Weights of a small transformer language model.
Size: 10 layers, width 256, 2 heads of 64 (1 for keys and values), MLP 704 SwiGLU, vocabulary 5395, 9.21M parameters.
Architecture: rotary positions, no biases in attention or MLP, untied embeddings.
Training: a variant of Muon for these matrices, 457M tokens, 6966 steps.
MLP neurons of a small language model. Each row is named by its layer, matrix (gate and up: input weights) and neuron, and shows model dimensions 128-255. Each number is 128 + 24 x the weight over its row's rms, rounded and kept within 0 to 255. Numbers have three digits each. A neuron's up and down rows have the sign that makes its largest values positive.
After each neuron's rows, "fires after" lists the tokens most often just before its 100 highest values on Wikipedia text that the model never trained on.

L4.gate578:132136133129144145117097133148180123151140084139152128141138138140125124173173079087076154126116115142138173175152116129146104117131141114110116101121137129093130145093124124156158139145138131072124165113153108117113175125105107093118108131142143154113159136127080120123107104130120155114165140155165116117140144148094095148106088129108146116137128124112144112146110155094176133133126
L4.up578:113119122108124105123112089092148137103133151090133172147143147164148096107101108114119116123160116170110140097095125173136098144108145135111114131125158096115155121143134128128118104121119154090140123108103124142138138137132109115109132074086154134115164096121097108115133133152187104079113100117149130128191108130140083129079142149096130113152137139101144162126108126180146153134108
fires after: " T", " Miss", " in", "T", " a", " to"

L4.gate615:111126118182151117129155136128122146171135114155195130109142130164109180137139139131145130104133121154082117120150152137163125145129130109088116130127142101145156098139063092107100090144122097155115145155134094141096102152093137116130166121147110153102127109147076110095146097124133158108132141126140136104147110133099151101121132111104074137144145136117110155096096127110136142124116
L4.up615:163129118115159133122123126120111123108196145107159135155126121143134125131147121111102143140147094103125135136116101116131119090106143150139101075108115162145111082063134158109126129129128077103139145159109116128142132163132122093149137160143138105145125124120143125130138151160151139135083168180163091160134090131093138125151125069118095121133076134088131155131150164133110160109133
fires after: ",", " T", " r", " 3", "|"

L5.gate272:145159135169084112146124109121125108109123085116149143131119127151130154143142126108092112194157101113084109136138083124156110150155147125118101120154139151127100144133102101098140100151099119118103140109129150140127116131165128132128113137092156138148109116155143138090144126132093118142079124121150087139134161163108129112138101107151132096129124085089136071166105109113097128106121
L5.up272:172099119129131122119116134154086125136114139112113141157132122093116137071198095104176126164143146150138162125111147131148132139132107124089121157125119098158138137160190130118093135141124142135067111137122113098103129124110184109133124146121114103114147117174131147133182096079127075122102081142135187132146104152128142109149129125110138130110146149122152144093186136183143121143124
fires after: " the", " in", " m", " an", " In"

L5.gate66:122176154167114159135098089104144124131087147139131109136158115096160125137112113115135123125118124122117131170167113099112131160127103126133115132129135136132114126161104168077106155119106065112153100139081144121209132121156123142116157123104117149125146117160161127141105133100119165164088104134136112161119130106140136130128151117110120155102152077168147137145147132129140157121190
L5.up66:117161127151147148178139103076137169191143126164121130155132136127108149140122119174122151140168115133130117157118104145120139172102119131149113135087132146132141121146114134097119164119116067119107110129128147103170129096141100118130071121148140133128110092192103102117111125142147122177082117112105131149132124129145168101154122149133119146116086137150103164120176112174103153122126
fires after: "==", "-", "|", " Time", " chart", " S"

L5.gate64:126136145147130134148116137138124135128112147091130136140128095140143121124095099123140121089094143103126151122121175134107125135150109133144121138150142139135113106103123131104141179155115129154153146140119148083157111129157086104127126126108113160151123169109142138133161148158098097106099162138142119137139122167092087102131136140112141146113143122126162134099126144114124074156174
L5.up64:130090155111124117112078149132113125118156119145116113116124155124086069122145141125147079087183130110157181179136119111098140102106110159150140117135119117086143104149070124167146123133126116102132156105090135118099178157127169169122100128133176146152154099119136150114108082138119143112112100099141145089135159157146129161141142160141109140109140115127127141153116127109125102120124
fires after: "\n", ")", " (", " F"

L2.gate532:106154134121125093129094161122130086128097134150114120104157108149116110148136128133178125146145142097124123119139151129114115112127084089125103128091144125103146132156141105142129118096076106096145130101178091122095113133085105108132175103088145147155103147141094147124167148139118190134154117122104126163146177124141143128127087129139173064143116128131108121127118082109157164136093
L2.up532:107088126093146129134188114150159138118086103119087136151138178122107144136104113107156144127151168149106138135149133095171154181133128123093120072106121151119161107128145110144135186159147151124165165107094116135133145114138119141118134131129125091143140142151119138162155112107088100145126118135096123129122118136120103137099127137134129135114115101125137172134120111125106128113095
fires after: " S", " in", " from", " s", "19", " to"

L2.gate418:152174110165073148091140147150083109139098137118167166088139142163115096112153170111122169132135140107119148128136120134158124158183131102126133136139127106167129126139071105109096089121115160127129142127158161144188136154148135088127107111090134142121149155129092117168124135138147123102123161155151090175114129112110110170146147161078177148122124155139116125102083131102138166095154
L2.up418:156149105111095117199136129142158145087108140107153158090156150136130113110180113101094106088111135138149117155128161149131104146117137078073118144152097173189135140130134137109122114099116118132096137122096140121151120142167138139160138154161134112137120102135106155164077128098140129121128127120107156138129161124104163129134143107112152088123131148144126130124153150156138089083148
fires after: " A", "A", " a", " Am", " Par", "b"

L2.gate698:127135124104110140123152124098154114115138136166124110074135131148076182178134123091120092116101122127168153102124123150132161128120095108167161134111116080126157111134101189149160124078106142168099128149134148080119103167120098155102124091108124124129133116150133139143132142117186150131133130120118101106148104111136151135152146153147141090133163094108157124121135110111057108138107
L2.up698:195114132134108123146119111105104111095072137137136140147132087109126138132138114136106124123127156142126123119085144107138135138182151087100126117130096125118108138110160138148151130141126138116081121161152126110150156152169130100123110094098140131155109148132111145118152132132176136196150092121142099144161153126116147127173143134163081077090106138121171131179119170147107148107085
fires after: " G", " g", " c"

L2.gate466:140082136117179136107166138126160122128133095121150130114130138147135091131176126071163111120126088155193100130119169109152143117161129161146141100131165131109172146128124140125125141143124108136063120158149130133151161138106136151143091107105105153119121162123098099134150145131120119122134123153110137118134111147116117110115117138071156103142144070081142095096147164144133130130114
L2.up466:142143146121185143145126111156117092117092160143129142164207139093149132140109091167123113130134151139169100107129119140126168082173103160156128107124114140134107126133128113150134123115128104149157130103134119133125130129134112138124116087118147158145117129107144102164097095115133091180116114107108142112140132089112132088108128137033126104130071123115110123123129122173102142142109
fires after: " St", " Vill", " st", " g", " ret"

L4.gate477:117124136123162114150144135149132097141110134099166163126100173139135161131146156113119103081113138119179088118108087120122137120149152149101152164128151131121062117115102182134166156130104123159123109116119179133136141117107085148149099108136115138141162126089118116112109115093158124125095123114123171102097119124140112116108138174059167130148096158163140167072154130147127093116127
L4.up477:112161204151111157133112113130113148143125122129166151169115145109127126114107106117105117147137097170091160135121123150112090126135145125122114128151104136086136135152191105110129142114148155142171180111143103158143126131096139134149124120107136136145131098109095132157118129102102160108129135162111097078125088118094098102108151137099113103116071122124159130129116148098110110148153
fires after: " Ch", " ch", "S", "ch", " h", " c"

L4.gate401:154081179135132144098111126103077065147072105100134133116145148112105118137131108185127143139132101100138145120175136133140099141123135070092140168121158134172160135137110122133155095162144144178129095102143110123149128150138086163122152158118120112105085130157134146133152134112089113116100121130150090132123112123135167154101119159124118122124127147144128150107106125120170082141110
L4.up401:133111108135050108108162111165132134132131147104083097151125149125090094153130140121099059146106148134114108124139139116176121138141110120181115148163161131150131147106116135111165155110142134124111107130157122129169112147113109180102146141151101093113170143105075121129164145111133146112133209128137166151089154140098145158105132138103132088124101111065142124090114135134152104127151
fires after: " s", " S", "S", " Pres"

L2.gate360:115097155135119139117151129151132094118129143107107129127134142118122134122161132112138145112096108154181130114095098162128100120126132112109145093149147115132127157139108088135114141186135065164130159136083122106114079105108120166203145139166161096088167141167109139157137147188093107119132188168148117091102128146093115118120126118104124105127137154134140153104129120105126156120142
L2.up360:097140122146160132159120108158141120146112174121142118120145132117157095143146169124114154126163157142125135145134103113162126110096148112127155126137171147086145147126112116144121120127120114086164131136137092174157088105146110149163167125134186104165141106110135060140098113094081120126121132129096138135116080154124109107139148139100128149148104102133100147141111143120118123099125
fires after: "S", " U", "ail", " Ind", "ap", " Ch"

L4.gate333:078126183125133106124128137136144102131103155138160055143133144156105117134163113106100099134130078177121089095079112107160124125133138117127120108120116114141106168139135141069161093150123106169123120131134163121115162127099106118154153124119107114154098158138074148154164156097160153141157133106122116107148133141159126173128114146154155100115109167127133125130157113139076141087145
L4.up333:084107159107136136141134184093134139136070133154137137137121155182103141136128121130135114124117081137116128187175076140146129124172124176117147160150167108101117127113121132104096145138119172169136101124143108101125145170129112164103127129126145148095155153147103143148159109141144085137141111128105118112114160144115116134128130157145124121128143133131142122110102147106148121111156
fires after: " C", "a", " A", " h", " Tr", "T"

L2.gate86:121132149134141126131118134144153136185127157126144165132122134154167111127136135084144132127128133151094149154135137120140182130079130138149151103133117131140139121200101061091182114139094120107157125109192093160127158127137127121106096096100127133120137159128156153104126122130162126147120158107128146164126151124131144095170122117164138126111132145107147149138085075147129150101146
L2.up86:081107144131146100118162093149105096131124140169162149125111097150130144101142111111114131120111164120137174140149125123112136098173092123144138150135112105173094128159143084098134157125105160099156105129193074145127133141130101143102084124085075094080148148123116125148095113101171103120144120089134114140154095148099137102198123137152120119145151111143136100116100155128097129166157
fires after: " A", " B", "N", "C", "U", "A"

L4.gate564:135178114119100125142133157138107123150119116157128108122141125116133140138096115177120125113156127110116117122127153112163136120107119104153093106123124133168155121148099156134148147130047107125163164104144167107123083129112157130122110102144094120167107154120167151102138117134120140106112104145082123165108091138127139123153152205181106086126147118099116116114160179113131145110113
L4.up564:087101124141085137128159094135168116085145152126098105141164136095116126129124174120126129125118166132114114084110150153159109132129142108098137082116119122144097129097123131148148158169103130123142136132109141160133093153106124133171100105128115150079165142138151143113092146137121126140112105098138105127147111113130124204097125112142142185136067114160135125162066127149118158113108
fires after: " A", " a", "A", " S", "S", " No"

L2.gate617:156159127129185086071144129121142123137089118092146191124136133096080129168139087094147137119128105141117139106154087156110155165154129129123148115103101188106154126105136113144119157094124156107075140109123160115137138137166114164070140136134131168105082079127119182149173141132118105101100153160126131117125121095158139130159105120096136099116124162127137138167149159170171076130132
L2.up617:126117142133151077138146101128109121169086142124137128147152115166097119171154111114127096138108122121152132150148124148123183179149101094124133140126129147101140132143093086093167117139149106125157091124153082105133145139158140129149159096135105121117125112154112137155155115163136108105112144131125071173112094121140147120161114152179143107090129153103110118106160136162134083150155
fires after: ".", "\n", "W", "B", "ot", " T"

L2.gate546:109118116132145101126137136112121115139117194137140098094130129097102142118140158172083153083157160138188109150133136094152110160146091118084135150133128100143121138129175084111148101132118150107128115130163120122110135112174078152093180105153143110128146142103076159151116101168135100138165149139148162126168085112119131109133133132175138168106164150149107111121140117150106111120153
L2.up546:078112142139138124148112160136101155117092102123134112137132118078142137119143099136106146078161139136148063182087140154124145147107131114138137162138119112161124121156149097100103123161106148095119115111163136109129117133129113123082111148112150124135143136110119120136119140140184107138139116134145144131183105142100173163114171092073135129142120185113137083119119122144085137111148
fires after: " A", "A", " R", " JP"

L2.gate257:171121101151114143146119101105112102123124146109119165169077104108135123132152166126130137158110125133123153134123108132153135109132109091144087171126113121137126113101155115125135124115122178080138110128133127149106140090113099135163137194134116061170149148159108101154084129135119094145157151177093118118153109139126114123154104145134079136138094145165176106117134138147109125064114
L2.up257:127124112124136131144101112088110110090111125116130124141160149098142118094142146129160149147155134133123133116131140141132131115104133124147118136083120125089086120113139129101131126107129126132112143100098093127131131103085086173119119181148095131170099137114121164131114117139156109101125163165105132102114102108079105145148117130093082132142081155148157090105152145118141128115103
fires after: " D", " d", "D", " sugg", "W", " announced"

L4.gate611:139132138148156111121161134107139176155107109143162122155171110105126155146121148121127145145130167166148112100096136133123105157105154116065143157104113154120131127103100150119099115127082117150155147158061144167147118103114121153147156169102144114136103139124128142196116148123136114112131096075127118156162104130149136176135130141098144138124150128121140167109059112147121207129149
L4.up611:105119098138081088134118095182057081109114062113143149161109135105122155118135136094109136096122141089142121122163126118140138115097147131106123123128133110157161140090152140175150159117116113137113124121174090135158092117159114140111145114113102095118076143088141133127134132116098124147104126132094136147130134123144095118162144136094134103105122142108157148102154137143123119143114
fires after: " R", " r", " S", "R"

L4.gate243:125163136123126098156142117075118152146170124106155105117127147158133118118158124099161118095152136107099138117105127130147116097127129128144127117161096092080130119122116139121093090150148140146181097114118088143117126100113106128118145109169184142139171121148146128108086144121101145132155086049143151117070130165109129111179099147181131099147087123133135139118159148148149121102142
L4.up243:119159125134111107139094128147135115146094103125099110110110114164131100130132111098133087118120144141121123156126110141140134110142128167172130112115125186111130087074125156144099121105123133119126111156171128143110108142116168106087109140114147128070135152145151100110126136110115152109129077145115142157089077114162113101115157122151179116087172091124138154129118149118117124144091
fires after: "\n", "-", "|---|---|---|---", " st", "ing"

L4.gate421:132214121168170150166114105150116104110107104137122151128137154144081101183106135131111093130129148162104164119109114113171094134134128148116117098108119161171137117180151139079109161086141130163122164162112068135095138144153073110151137156133154094105130084091109128120140138108129156153105140157131131091140164177142148097164112127153144119132125135164134118126149131110093097118138
L4.up421:116134095113162142123122136109151129144137112137148105118122116110130190122111128133069126144121095104129161131165152177132121130165058150114128134116150122149173143093112126131100119098105128120121144128154142046140098145112163092087147143149126107069130124126123090074086126170154142140127144130134172115106155128102130151093144110154167129134120135164097113130143125126116147089157
fires after: " |", "|", " D", " S", " ab"

L4.gate403:150155105102141126160101162144130128131138129119142115182144145103102113120110092150146118146116119151166157146106141135134067077099129147152168154153117136096165089131141148137166134155138121128140130163100104126160138129140092148101141094081126132145102092104129125198123158095097118113161099117124131069151120138097087109127171106161117133131111136116118100083142176155124116134166
L4.up403:157133156140108111155132147090154105058125147141119120099114170135123134106161125117127104139124132121125111137177120150151110132134151120091139097133164148116140140127104122158112119135124079158163155155122128123125128103112102124106125121155100092141129162191144186138151132078132144069150109121101123132122161142121123141120140135127152158147161096148101167090084137116152140120160
fires after: "\n", "C", "B", "S", " down", "-"

L5.gate247:165148102121102111109101114126150158120141124158154130108089111170134131127146187109137138142101116166163136137089151122112151099152118150095142130131121104100101122116159103174123122119133130087146123132162097131143144142134124101151171112116127158139086112113112127089128137125093132146175136107162148145179127178090161157138164099093132140182088103191122167101143093155146082134128
L5.up247:160128085141129101178150110128180119125169094084137087082138180146136148093107141150108108116125131101131120138128121131165151166122107105099125137120093141116137153105105172132156146130104100152122121140142148106079112168129104144136099129134143138129148105128186151156102146149111139099125140088099166095094141121099128125126155144104128156133185191140135116127132149106136140091157
fires after: " a", " an", " the", " w", " to", " A"

L2.gate188:135135166141167132096078090144112120129108110117131143114091113101138095135128113109121119149083154110142119155140127096177136113137143149149129121122093072111135131122104140140070146162157119117105173115122141133137133109137094115154145117151075136102175148147054106100103100155130152156136118083085116185156143158132152162143159123100122128124144144124116129134138159141140124107125
L2.up188:124121130125180141157126153143117085114137132130144091138152098099121098116113132123163152102119115139147116098129141125116084155120171133103136090143151156098100055137081097092123153132110119124089151098109107089094137106155142110107132135113088140144111196130123141091139100124112126143138122114152110117122129134083095171130131119096131116090116134135086083137134170137105141131136
fires after: " T", " t", "Pro", " appro", "Early"

L2.gate374:099127105114096123124137084149116099059087151132125144123149129145148129131136085134150124139162125169134138143116150121199125119112146148117138111121156148150113132123141113118117131145150146148095139142161120115116148136108092107135185139135171164107117187143149134126126139112109143125049151144156118131056129090099163160133131151128146146081170102112148107104107115164152116170141
L2.up374:134057121112115126144115121121132096123117166127128110134157120169142096137110098172116105112172106160150153155121146115157124154133119117128204155141140146151172115135145148140137116144141143120076104127115116142160125141146114144150138125095153127119118122116172117103154147148111105151120097173117114105131115070140100164153123142051131105136117126107109129093116118149169128127142
fires after: " B", " T", " l", "B", " cat"

L2.gate310:122144088111130116161157126115183142161118114144096143140142124133140079147119147122155121135134135118130132117140122099145108166157157091068150117136123187080140152151138153120124146079141129136122122108119114122075149131112143127097165161116139119136120112122118173119147094128131111092143134135126151115116152133083107165176145077115094096113149110134099129087095094155118078107154
L2.up310:149054118114100174154091137135131138165132086112147147114108130167143145117150112143132160140130116122106125094152108142136144150103100144121155167112125115101107149125145124187133151163134103138172131156157123120125134142154117118138113115107195119110110104085119089144130136120130108101108158153136107160159121109135146141144096128144124148143157134120119127134136132112148128138189
fires after: " B", " L", " was", "B", " Lu", "b"

L2.gate423:100159135108152110123098135115166063189136089096133173112130164141156115161117090103133125109129137139119104144133122112120171176112120144130164140170110142150088121121108113095136143146174109136073134093138113072107175102179165112128093091089125155119155140126144121143124074084107144107106125125120122136108122144132128157125105105127155129132129158152124108125126126107140130167149
L2.up423:144118166141145156139110139136129136178200132162061161100117153122132113155126095118105099146085106133111123149108106164073119160087143133113128114090133127087165126109149151156124109154126147158137156108102090134116136123125184096150139130143112131135118105199134118100146126122148114122112099157112092134166141122146114118117111145116131118139138130178119105147140101130158138117098
fires after: " m", " the", " L", " Cap", " B", " Br"

L4.gate187:132154131131169141162097135158149133103140126142154119115132088140102135154141126124130163115121111158147131148153179132160112148087112080102117103116109103182122110097106122117080104101140147145124143132132150132120109133080099132170153143164139127140133166097157115119126124113143097075143135161205127135122160124149125155075154115111149154123153131149104134112129111142115147167105
L4.up187:061120129110146122119190175144164161139167118134120126096151110178122073156155113139146139125111099109112072151095169103140144109169118139129129145128154087134135136131126099149119103140166132104110138156128129181089152146139105080093132119128200075114165140098121138096121127121126137085130130133127141117123142146153119087106116132122174138151116145170163151093113160134153109122101
fires after: "\n"

L2.gate62:145128145148129144131149124142110118097104153110085095127146137136148177136117087103139182127091118137147110113080135155109132121121108085084081158086140147106112137084155125120151136116126198107098115048123147165144110116180139133101138126112120129170119118118124140107142104133128130120119164127159140136160105123102129134107113142114157107126093075179133114099104139120163132121086
L2.up62:162147107156150154114116132114122120118062091120138139126111107087114078164129113128108104106121108091129122138089137142113121130124105122146106184113116147163162135151150108130128077137116144121120132123131111130123089108143147143117123125135163157164072136134123147136151116127119171088131127148074152173150080100136098152091125122082094083164112132162105112128136167156133133112125
fires after: " D", " d", " Jos", " cont", "D"

L2.gate474:151112118135182141130117112137111120136132144101071145131106144129109131136169124144115153109150167155118083128116110126106157138196156143146109098132121133115117147153134145105139108163129140116083177134129143135109120108130114126134106157180091086111093126190113137087161120110138147117129143127106095142125142106101111113136157146105132144145146148154140154138159135127078111154147
L2.up474:124091076144130142132089122137129113140152166107132092117097164119114143112108146100102131123142084149145152151131149129129121123095113146105122111148149149097113116153109124104136133112168113079117154101118127195104103131149124140122142174147128109154146120092132112143123157135123146126109130116156139137155130126113103106124097144192154111125143153181135157174151131106130156096108
fires after: " D", "D", " M", "M", " A", " F"

L4.gate542:158126110132123124129120117115122130152092148117132102095104135134160145116128158071099154085142168164112104154130120164103114068182148151131097124094129178115114125145124126142150143145156103160133101132123100105146126110095134118123130114096102134166111117135129117105164104127115104147107127132143110114137077114087124123144154121154105107169136152133130145131124103137139164121117
L4.up542:157088109100206139094124144146125154169154105178154101136137118120119111119143148137127111127076101112104114106158083073099140127155147086126161181105124147111117105166091158146130116137174092106128143102118109095147164120148149125120110128083137160097117141150113147130157129091105099160119142144169113165146161141119107181135091172119126124157129130111148139144147105075125152148120
fires after: " University", " t", " Th", " p", " T"

L2.gate94:176115085124155129146139142130142111095107137139111106144125098131121179129146142097118077108156117132121124180176077158089135134126148145091156143171095142137151123163112111149135101113143098145093140119135160095118164117111124149137120135158118176119101156100137121086110108152158104130100151168112137083079146119125154131156157114127134129079106110101158157137146136162118137168077
L2.up94:137103119147144121107136102105157142167098147107102096145127114139144117191091102192159096122136149109153125176139095125126160134149112155165155168127127125131141140118110135141109141118162160157108137138137144132126151161163130131110161114110132121115111130169142128140088153119127127134124137151096164114131173132170134097094130093142131100125121139112110102130143078152116152107168
fires after: " B", " dec", " Re", "B", " b", " dis"

L2.gate541:144151115139136135123104151129135105193130115141141139143132110159113138120109129138153149142137180157111158078108114117103150151111150160180069161102116134120083136137092108162111120119122143082126101110110102182137127129130121126081088108123167167160087130136129134117127115152140133142114155128125147128165125169151158155095111107128147133184145106128170083098137127147129137118166
L2.up541:108144104137125140163116122114127148148131111116111116115134098106165131134135100119154122168100169123129176116121138135141114140065102157151135115108117103121128107088125126111135108088116111124189172092151117139125106083130156115112125106107156112165107089077119152121105121099112113130132102095146118130154139127151119096118107121138122112188122105162146170156124112105162147113145
fires after: " D", " d", "-", " Mad", "D"

L2.gate514:105160139140098108127158151142092122135156117129135144149110142115131104139135106112106148160144157100134168117136114127110141076145107162124135135115139112150128182101106097146089135106151140126114131129118131116092160146121106142111100166098102138131120164132141127151129157114140112129124163107131110161160162101166114106110129126162174158096114139098143104140134094148157116143127
L2.up514:141098136148061116118169140128132104100104107123134097132108114133143135126165080109097148149106114135136139113159128142134133075138122143128132089140131085109130173159102140133134120128143159113180136136111153129157123118131132169125096109129119134124141123103143084142130087138126133129092122151152130116097130145078151134176143151145116134149099148100161136127163085108120097149112
fires after: " H", ";", "h", " h", " s"

L2.gate117:109149102155109174130097123159153142146148124150106127114142094104113116104132122151134148152097108085175125122123155108135138104106123116148116121145116098128181149105140177152121111112130126128133156152171159134154144115110146130115096089118106126121169151117171150123099115176083064176126113112160098124131116139158136102111137147160100121143121095111098133155126093127118087157121
L2.up117:129126101136102125103128120129124135113126142162186155131176168117140126132129113120130132145108123114158128122140130177147131141114104136095124138114172093111143143165117109117139143129117129120123101111098122137108108184086118123143103122146125088123087124106126135173083178095115116134118129105072141139139104143132077102113157153143217109130157128121144127134113096109110135120111
fires after: " S", " s", "S", " K", "as", " Man"

L2.gate42:136121172152159139142126161110140108124114112131169147084102079121138130136151162139142126068107131116145128136157147121137157128133118130152140133116096139122149124094133089146120097119098117122168154102186105139099145118185143160070077109136146121121136143080075110207111150115144155106138083073121126142126132077118142098150121098118137138098124106117075127117139134099099158164132
L2.up42:130116117117086086091105146157142096111133113097145097142149156108122118164144101148140130127117110165112146128114100137121148122092125125126138139162142146132101057084095144102165149102105127164158104117086120161147121131125115103129145117155122103136061108110135143146129085093138142129123137102153136164118110134140101123134116142119175116158181164133087164128123125148118131096102
fires after: " c", "C", " C", "-", " pre", " Co"

L2.gate7:143130166090161142123141133139155082128124126176141151125134132111156144115125090134085126081112137118130140108120125102125124074164085095101122119107173133141086126154155195166147131127133120140116099143070123096142092159137137113122096097186105148100115142152119131130125142137167101177147139167104133074137108109120154098123125148121116132110152141099122142099120147104128156138164
L2.up7:133147107116101132109109095100123150109116107155066145130110096110129114103135158107105124134173155134111124133167115114135114152105122136109129093130144100148142098123150163125183101128123150126101065167135111091111105137123141090117118143118153142122134109116123144127105136132178118134154123133117100104170153172132153101139130102162149116105142114120119151140083101151093156092138
fires after: " K", " c", " k", " te", " the", " a"

L2.gate521:142135107106138161145123148077119118156118136128139150133179106116114105106140133104077154103156133108137190136131089111140142103163132132111099114138128125132147147134128098144095115139120135077179127156132155154107080136126143177117100136135177094121095201134117130131157125151130136114176134135134139099154103114105043133124107150137145166153120143130095131112084161142093082129125
L2.up521:114107151122097105133132106095097122179104106150153134084153125137138138095097094163120107152148141127101110109144125141135128120160121112173132128142083107122165145084159162124142125106138122132148116148122135114142132094148092108105162123109085129148154093129147095104165099133138146120170121133117135132168158110118171132124093102165141150118102146130173152107117169141119126138122
fires after: " D", "D", " Wh", " d", "in"

L2.gate498:109134147127175125148080124129101128125119092136145145153156111152135125146113121117177103103188133159145134141156166191147140131141112107150178164142120140146127148099131112105131120138139155143118135155142134100136153135096125133135130117136147124129142128137127170141093132086178141112166088122146132150107148101132166128123139139085117113114137121125116138142122135108128123123146
L2.up498:125102130119155115103124149132151106086120122174148121161148126150127157159135135122093122128135141128102136132131123145137165137137115109138139084136088147150094120090154126129094170143090160099092095159105108095128138152113127146114096117143081115207132110144136087152148074109137159139150123078134120118127166083171138119145145129102112125163126102122136070134142116133089130120131
fires after: " T", " C", " t", "é", "C"

L2.gate20:136162141123099152127093130114120090142127102090127141124111132127123142092099167157123163139148090172157140121142121129158121063094122115082153100136122116101114117167127149113152120140120152122142171129138149116109140156108164107183161119117123120132136101130137084151161121143131121151156103101130100111093110169120143121157152134121119137140146090141123153130132094115136130177108
L2.up20:087139114085092137142136166104144112052126104149141136111105138127147118092076131141123135098179088116111134144122135132148116092103182133148118098163125151117136165165146159113115143129116110149118111086108152124121160141112153124160147124099077067129159188125136143139120145148105146131155136156158112120142105154156133166126143146113108125139136118141111139133133110135142102139126
fires after: " a", " A", " An", " an", " Z", "A"

L4.gate587:158099160081153133107114112113167104100124178099141080126079137142090125115127137099126200160111140134115126150137168124138098112151102102142108137157138150073167107158159153110135152128132163148125157096146128136142106107164131112123141134124115144134148170080105163098121133114165131117085088134163150120118131114149155130130133142109142134147098115125159114165133112120129089139147
L4.up587:156154086165097095119118110162141163106125129142133112142104119128122102132178125109119180168128097097134172089125140099124129100110098128116102150099159137109152148101141143158109102112139106108171094118151110148133098126120134153145128118115124092123130092172102100149102160146125132105134124144080150077110161104160145117138154189196115134165099109112123116152152162150117124117170
fires after: "\n", "N", " km", " im", "km", "ource"

L2.gate703:087114168157167114132122144126161088142106160151147116116108105134156194129126141105108134100138179166133131118087168166124070136129126147116150130090123124148120131110152139114136136151135126113065141124135110076170160090101112092140175133124127128146153138187101148147168132127123172133137117152133104128087069122097160115111159154141149072162174159134146120157141152135141116154160
L2.up703:145129137149179106104101141108129165113121116123133141132120148146142164091161136106142142140139119114113124134114113111116092146160119103135138144098122068125096119108127127093133132066149159111116128142113115116117129122130154124124065122147151119163138098111107165154151105152115175111136128161114155126204120138072133148128124102144149078142148143122139112114158154132135138119113
fires after: " T", " t", "T", " c", " C", " F"

L2.gate316:095151097094081124111133130092117164144169138138117119105098129119125118104144142105120139078112094076067126090143088152133158168100153085107100127185137155119098154122135128131143096102117121118123114172152166169125126115164127161139142095112116113190149145139158137097118136171137148126157140079125095157141143150126125133129133132104113121164150105150114112197126137132106116115143
L2.up316:114112098109094170130140115157176132107124140148094118130120118129104093115124123178096128112093146139120158167137143121116121127148160123119166095147072163120134109151115142105169164143124091132098142133140134102124135119173135164099151132116097077120127106116155176106163109101112082136112129097116126116162133118135125145170134127172127125169172131143126083114106127178175110070165
fires after: " A", " a", "A", " Ag", "ug"

L2.gate192:131114100162128126113134127146120101136115118108120151138134128103147104130105145123142192146143114174098118125153118092128105108123103089158102127140087138136119132135162108117111135164107176144131161130134151133127156138166118101151119142087146138171087129139097116117104124151062125150123121138103152141110130147133136120122097091131094191076122125151125105111102135166099071145130
L2.up192:111131130138156110109108092159141161132145091125130130131118094163121115134131088119119120148159113153131129138149124126129091116172126133102118169118110108148171157163133079095141097129115139133117114104130116083129110120124115131144161121118132148119173116130141121117124076141140215117108120144156120160175153100052104115126109127128111099141177109118125198086164103144109128117132
fires after: " F", " f", "on", " V"

L2.gate660:139141110139134132154130152131114101171093157126138121114129117134092159163094130138128125112147119079118153104161118106156178137138102146128120116133097123156116142137141120143129096106083146146076128114137095141100137106137152153145148135145138134130099152132088199139119107094161119082104163114156114150112120130125121105108164162161127152120131179098130096133136091189138146144154
L2.up660:146095092159123133134149096127127082153131117129151149166144165100092133164096122147116135117152147098149142193122158114114120179132134101143121099108125151181159122153101132129172136146117114155101147149114135111093096125193113122118156148178112128139133113150132137092133107139156124134104124101131122132170137114135133126109104205161146149090117149123163135107145090174173084111168
fires after: " the", " A", " Gu", "A", " a", " l"